config.toml
n_layer = 13
d_model = 192
n_head = 2
n_kv_head = 2
head_dim = 64
d_mlp = 512
vocab_size = 2048
activation = "swiglu"
norm = "rmsnorm"
norm_place = "pre"
norm_eps = 1e-05
positions = "rope"
rope_base = 10000.0
rope_fraction = 1.0
qk_norm = false
attn_scale = 0.125
bias = "none"
tie_embeddings = false
parallel_block = false
init = "orth"
init_std_qkv = 0.0621
init_std_o = 0.0
init_std_up = 0.0621
init_std_down = 0.0
optimizer = "muon"
lr = 0.00339
lr_mult_o = 1.5
lr_mult_down = 1.5
beta1 = 0.93
lr_head = 0.00658
grad_clip = 0.5
warmup_steps = 200
schedule = "wsd"
decay_fraction = 0.89
decay_shape = "linear"
final_lr_fraction = 0.05
batch_tokens = 32768
seq_len = 256
doc_mask = true
z_loss = 0.0001
train_tokens = 172500000
steps = 5265
dataset = "wikipedia_en"
MLP neurons of a small language model. Each row is named by its layer, matrix (gate and up: input weights) and neuron, and shows model dimensions 80-175. Each number is 500 + 50 x the weight over its row's rms, rounded and kept within 0 to 999. Numbers have three digits each. A neuron's up and down rows have the sign that makes its largest values positive.
After each neuron's rows, "fires on" lists the tokens most often at its 100 highest values on Wikipedia text that the model never trained on; "fires in" lists the words (lower case) most often at its 100 highest values on Wikipedia text that the model never trained on.

L7.gate394:433519495553487517560425425530497565576565521476530506546496473378515433453433516559412441500516474546528515521616448585511461558561439549445495443387467495516504446564491424448430539539492557491518453497550516415495495558546568521535487469463460511563404593499543423487522420562566505409
L7.up394:462529524498470511533536535528483588549538487438566534454434553468531517483376521519473532545416520592502541541591391511501468492458399502547513496423552421411469422486511530500451536495562526426529424523521545565453505548483479522614590572513489497505521497527521419503474473522531446423
fires on: " by", " also", "ly", " very", " later", "ally"
fires in: "by", "also", "very", "later"

L6.gate431:499543615470537465496442469443480460558635577529485588463403514443519440505564510475513476485532487498412509440467546518536578537448484435533507629545479503468540491499489427489564492438507533460521520525582508510552468492539482542518467390497528398486569456527502458437515530499603491439
L6.up431:471571410574533472558526514514550523409535436492519483450515548521514428531472476506529556515530460559486483459529506439498560504420492628429483617460623457550400573440521606483466414511427498492445538552577476494438528433555462475527433598467481490491449518530545495549483507579476514503
fires on: " and", "d", "ed"
fires in: "and"

L6.gate194:526462444559509535411426525506482530457548317485502474549442481501457479494555568397428508553503536444460561570525454515528471589566543540541487520479419529544467452554595595428412524530512501540574488492477498430511538621418477607630497487443484562526503464520499534425426450534564469523
L6.up194:443547520485536468518507490601481438460448390531518522538465478533580515576508474505498511468516450462482459422519511470503565485581493556526459478478477434514489550543548426493477557465538487410481614481570369457511444536532499580457562412520505560537447470503522512429438576527547561410
fires on: " to", " not"
fires in: "to", "not"

L7.gate233:514457483535545523556501549461525497548510543539423528485460561502501544478465516592462486523473513602510558545496518510372518527559432494604538585432474505483506493516522447521461373488533451417478566528405459435561508474485523498540475573467510478489547508553416502492532618519510424631
L7.up233:525450506454477445523449508443554568517517505599495498434452422469466418448462392464404472545576575508513412569431561453478447574521461450557539502436468477403495461508505445421629490485532526465530659480556542490615609502503421548487545495529638475465530536432482492564414498580504480547
fires on: " was", "ard", "et", "t", " were", " received"
fires in: "was", "were", "received"

L8.gate290:508438490436518565483527472524517506554468558520520472493512495489561574478475514534514403506562497425495526510504521474625601561474451447515564537485505493468532486517535561479530512431505516498465526612534417477418574515468658523530503570500575531468511516520538521439460540520490559538
L8.up290:503536568488535449549479432470614544442545558557438440497533510487532523431509508518464484471570486580434507549601443484524451550533490504567511511480570560372599508484475516474514471430513421528587596577407530514549559455441479591468527534482523447526486472480474471435481510622583525515
fires on: " was", " is", " were", "s"
fires in: "was", "is", "were", "s"

L10.gate192:547561452406499492505428608479449413549529455513486529517427415462462540634566426440533525488468438603473410431548545487475506472488490429439486478432511552527476589532515510458367501477559488498530463565547499455485502527465519465497408482415372575458545498503516453465523468498523511407
L10.up192:540448458574400531514508502524522549524517582491542480411513528544528433492486472530617501501471484411442519449540553471514576422512493429519491532451615531454441431496513568441555477369526528510457493392453445376528498537512545530482409412469489422547580482467535546445506530549470525453
fires on: " in", " di", "l", " lo", "c", " de"
fires in: "in", "died", "lost", "de"

L4.gate23:377508498535569481514498632469531496527502517504471528467498523436493476627575425401547495497474469494499490464487565419534509478430499473454556496531531483450432481507527480514504601533447433553537495436489414467513509414501515529587419486505465516530407466463517484513491521463550537437
L4.up23:570489527522520595381549533470603516570465468489499520471452470479455534532457503523480498455481462440491426519522418569357492471496574504447509440538540523501492435487442463535547457469473448471434493488510497467532491489445493508526611539498471461522657509547432441479479537538506471566
fires on: " a", " which", " no"
fires in: "a", "which", "away", "across"

L8.gate433:487381457534501483543475560610509489423576496572487497481500368552513458469549514488528510494466529488510546470551457443519524430491448460514564534436528497499544539498514405582503527491534467513473479478399419496444593500467542545482587448539474529546541450554522467329535573511527547456
L8.up433:437483552546534543554617408514518506501534476426465597450519504514507501529461437530512522543548483538538473512523378420523498418542529628494532484460498495542508524587441511462496547455473482503458488483555497596494537439622423536384467426456585551496525473535498538448558510452461498472
fires on: " to", " about", "ing", " after", " following", " of"
fires in: "to", "following", "about", "after", "of", "despite"

L6.gate67:503557452491513477421460483510504586555591411456569448537553442560546560506497516471435549493488557476609524498553599560576581466536467458566464491520521578513486498507581528635478533522517526452448436472510458555569552509585536563507485448566418482510440561529553504462498432568467509513
L6.up67:455560502488428503443480383543470471500432560528482512472487561404432558543479541450523500430429475408571474544572514515495598522408412418562497499492416455375464447545430521591542528528429481455450512478547555526494441464406462494481495514590583458444419464517510532513652527481578457546
fires on: " and", " a", "no"
fires in: "and", "a"

L4.gate220:600418456540491500477421437530438576509550380531486506501510522577496519507498472535504586520368487536508516466521471575475579482513437525647539519478542551455590517522520434429482541490444528449420581421502455499610467521473503531461484426408530506446555550476451471475518609492486488495
L4.up220:513486426477466412472519484478555422534452499492469438566497448390490449610454485554506516580569506465590463413519434513509519564489471507509479481391472442517521538648470456456434538451479555508396463510529526480505492483469522410409462549447643549496470494533435447434523455459436477489
fires on: " of", "it", "ing", "ed", " for"
fires in: "of", "capital", "for", "faced"

L8.gate3:457583537506541536537479454515481574479479423541610515499502439452510418577545445511520507471537455475482546460530565524609558505421457489566449381538512580474515482486463387536497486467509489567425498464538514630491562521555519495450522393490579410475494442471566481560439521482526541441
L8.up3:469486557452470396473557506421480452571514508507588380506520533465511438477504578462590477541476489412399501489396487425482434558534532497529532479441494555447504517518452484426454561458586526501515599451481569524449532546510567481468557559449512478521521463493455509546542512540577530462
fires on: " also", "ly", " not", " later", "now", "ten"
fires in: "also", "not", "later", "now", "often"

L6.gate505:454515460495555400455480507518535471482446533567477466454494503474460525528462462502541504445458492508511512508526472516500582484507553581497492458445516497591538395560410523626505571446468544570547619541465451502489467478530530551474443427578536480429434530407498428599538525412481463502
L6.up505:490586443479562486470493511546470498495602529523502570494565455428591582424477429505489546524527439404511575493468411430416579622482457389514475409485472490542503450414517443638609480422490514537436531458417412554563502484526530534463539444436397405474504581550528533469537475530576464459
fires on: " a", " this", " that", " one", " only"
fires in: "a", "this", "that", "one", "only", "the"

L8.gate476:580366500478371515529385424467541542516460468504533479603469502537484541578573508387585486520581477495556506490531584428549495563496489480489474471497517569566446482497480491597510512554362544445474550585526510505475472455411466555478482525507469513499548462481518379387496579552601538510
L8.up476:541494468487435426518509500483480593516524492499588509593526589452493473552426572426432467575464459427475544558596488528529517577511539529531460538514444540578535468449528422416401575540609461426521431473467479506510525558489531566548421457516533549513563402477580492455506497580499533509
fires on: " would", "ly", " may", " not", "st", " to"
fires in: "would", "may", "not", "must", "to"

L7.gate123:525427515518567500442581507487489521498500451514518509505458500497579581577510420509507504554486488498475491545460525475509539561545546527487498513505521527488538527535425354511467429503580515530422460559553457509493400439488473519487472555496530434479481464487386453616465598523375498460
L7.up123:496434475582468452472447514472503555490546625475480436453454431580563466488446543563580503493537486460453438498531438460492502522523485468626531511533507593492614454519544501473560505420522411555501439466552558609573539503460557520456482512460491447543443457567497530457517506509526454490
fires on: " was", " were", " did"
fires in: "was", "were", "did"

L6.gate193:528468481555445440579442519506465492480453547504581491443403426499508546488435508596573473417519521516533512551569496462484534451418470464589494557481467496437482445517556465563525549439394470472527537425399525575502471466608525597595488427411497498538528488519598504461436576495481535378
L6.up193:535557511473492489537472416525428527452447600470493539531461498484526494597454456461555550514584472445475501498612557538484490431484494505545521554390438514427447455543390519477443466474490444496419568534486538503495396518462508517388515599555570507449504529527499539461535504558445515449
fires on: " and", "un"
fires in: "and"

L4.gate56:522377472429469473461473495546497420460478498508558403496519596527454465553457537423523580512566389503501524575557517505604444420561468500492532428490496545475562493552506356519473384524509499492527470573531576521512476583467469418558446381507525554505522419436494536434529417517470454489
L4.up56:601477475504512485472459568458495674433459499414595432429546530534479464535566565537380504476487510441522433590566491566528385372530500380469473519576553460474511521448520420510481433584559456489557509485507450512498541557493506504512515558527515530512401464569499488481469551490577466468
fires on: " and", " She", " she", "im", " also", " later"
fires in: "and", "she", "also", "later", "jimmy"

L6.gate127:425520436417496435542400566568447429554471477516472423494568574511565504516464486531540503527485546534446533438365525359521558498503445575615512535568511488560505490524405478538580651535482491503551461442503524516549513486438506593493469462565465529484519587528518528523483547491547487524
L6.up127:550484518519497490447495478486504450502539496508494483531429472555543431493463423504459522485434513531554430599486473457449460447473596495502536510546418479507613435466521423457521577424455443606393552419496487471645519480488569495474482493516601503423489507536456552446528489557486544532
fires on: " a", "ar", "gue", "e"
fires in: "a", "guitar", "league", "away"

L8.gate156:582543373443482426460505492487523504490508459581448462473507560500457562475446516455476510468483487482555462461534528492552470508505468469467506559452576648474561558507523498395529467558581601504563413511485518462489437510528470494570396478599572498449426505504459343503503476503537525518
L8.up156:519511443520486461403523440526559507479451496539492615496527560442491573543467521483628542511570500435524491537543394464483566531463457476534506477480420491537450427536481426481532462418580517505505465536562483471479524593450448386525449548513441404408406521574453495498498562605573495540
fires on: " an", " An"
fires in: "an", "any", "annual"

L9.gate202:496449488533481541542446479510513385545538408607410520508503443507448469547476449479548506526514476453491526492597526443503591490425580484486502515373446505562529497438513507479534585511422482495480511504467435454474423553473508610508503452514484506436531483472567535451479516525550467421
L9.up202:544474498550447599490446479495486588503475518577496478502516462513383484510515608351507443570508483456520405605524535444484556607489413544540453578462483531529536485539562550532504475478401515474483518599445510472466532456469508642526485455520488484545500499509456538453485582505535511459
fires on: " to", "t", " you", " not", "I"
fires in: "to", "t", "you", "not", "i", "we"

L9.gate366:422498438463472473547557553513542426573486541489523559569490598501528499668501550467480524500499494501523442561565475462495381476430536516521536537451582488539577456508514460461522483451545462508466510598546486453533536496499433538503493532556489581455414491435433430518439418475577471465
L9.up366:535398395411529499539440467541554414451487444572519551601500540496530525480462507515578440573519474522437410443511539424462426588531449497493517518478420467514533468468529471486622450553470559432501513477470565438441519488505493497425410548516538491404487506559470510500588506504423510560
fires on: " an", " An", "n"
fires in: "an", "any", "another"

L7.gate217:447518414509511464486590461452529484442490462487493469606480543452544468469501478469564541540484505510523541485504530488511475394547544541468563486519517616399492473530594457579469482491526452492436471475388418523514557497465494487516536486440532521529532540388454403617464412441522462526
L7.up217:551594490575502450408441468516552485561523459559517421547437508515613536467441328490472461454522489439548485554493505410469464516473553429424472620562420618479597529589445542593464517495454555445474458486528579532532503431433471421518470482455495409524567490496452471536475531415512525447
fires on: " this", " one", " him", " that", " it"
fires in: "this", "one", "that", "him", "it"

L9.gate469:587496525407488517491507516596562498584516433501559543533375513458510533413410447465463490448461441498549580508429576625544477543613521415485529450444493566528392539446390444515512473461520496577504345504510570517533414469487459586471518533426474542544531441469498487507525470511560512468
L9.up469:519423452506509511474465505514384462538563499455477554450473477505525500425450529479436516429477543548450521509415491478423494508522522484521507496516507518466534469387522398473480492432527558586448416426558579448458450389514469534535442531474629472566536515515442477389529463589561438402
fires on: " of", " for", " in", "ite", " was", "it"
fires in: "of", "for", "website", "succeeded", "was", "in"

L6.gate400:433525451516595481504530451478504574523477506486591442528484592487523372494463530486473598496426566486500443542499472506562517510549488520489487442400512503512551487507369415417436477537528475503422531519415616509512545544532426541513487419547550545488453476484529517576532452451571521504
L6.up400:553502540580504549465514489519427518495517517528520490540568506466545519544498577447674574519604543472545494461445551572526474536458439441448520505514480430621486470408480432515505613515539430516532509524460525467572480587505499488598449477562471507483560481524531511476493522494498469502
fires on: " also", "ly", "ten", "now"
fires in: "also", "often", "now", "attended", "mainly"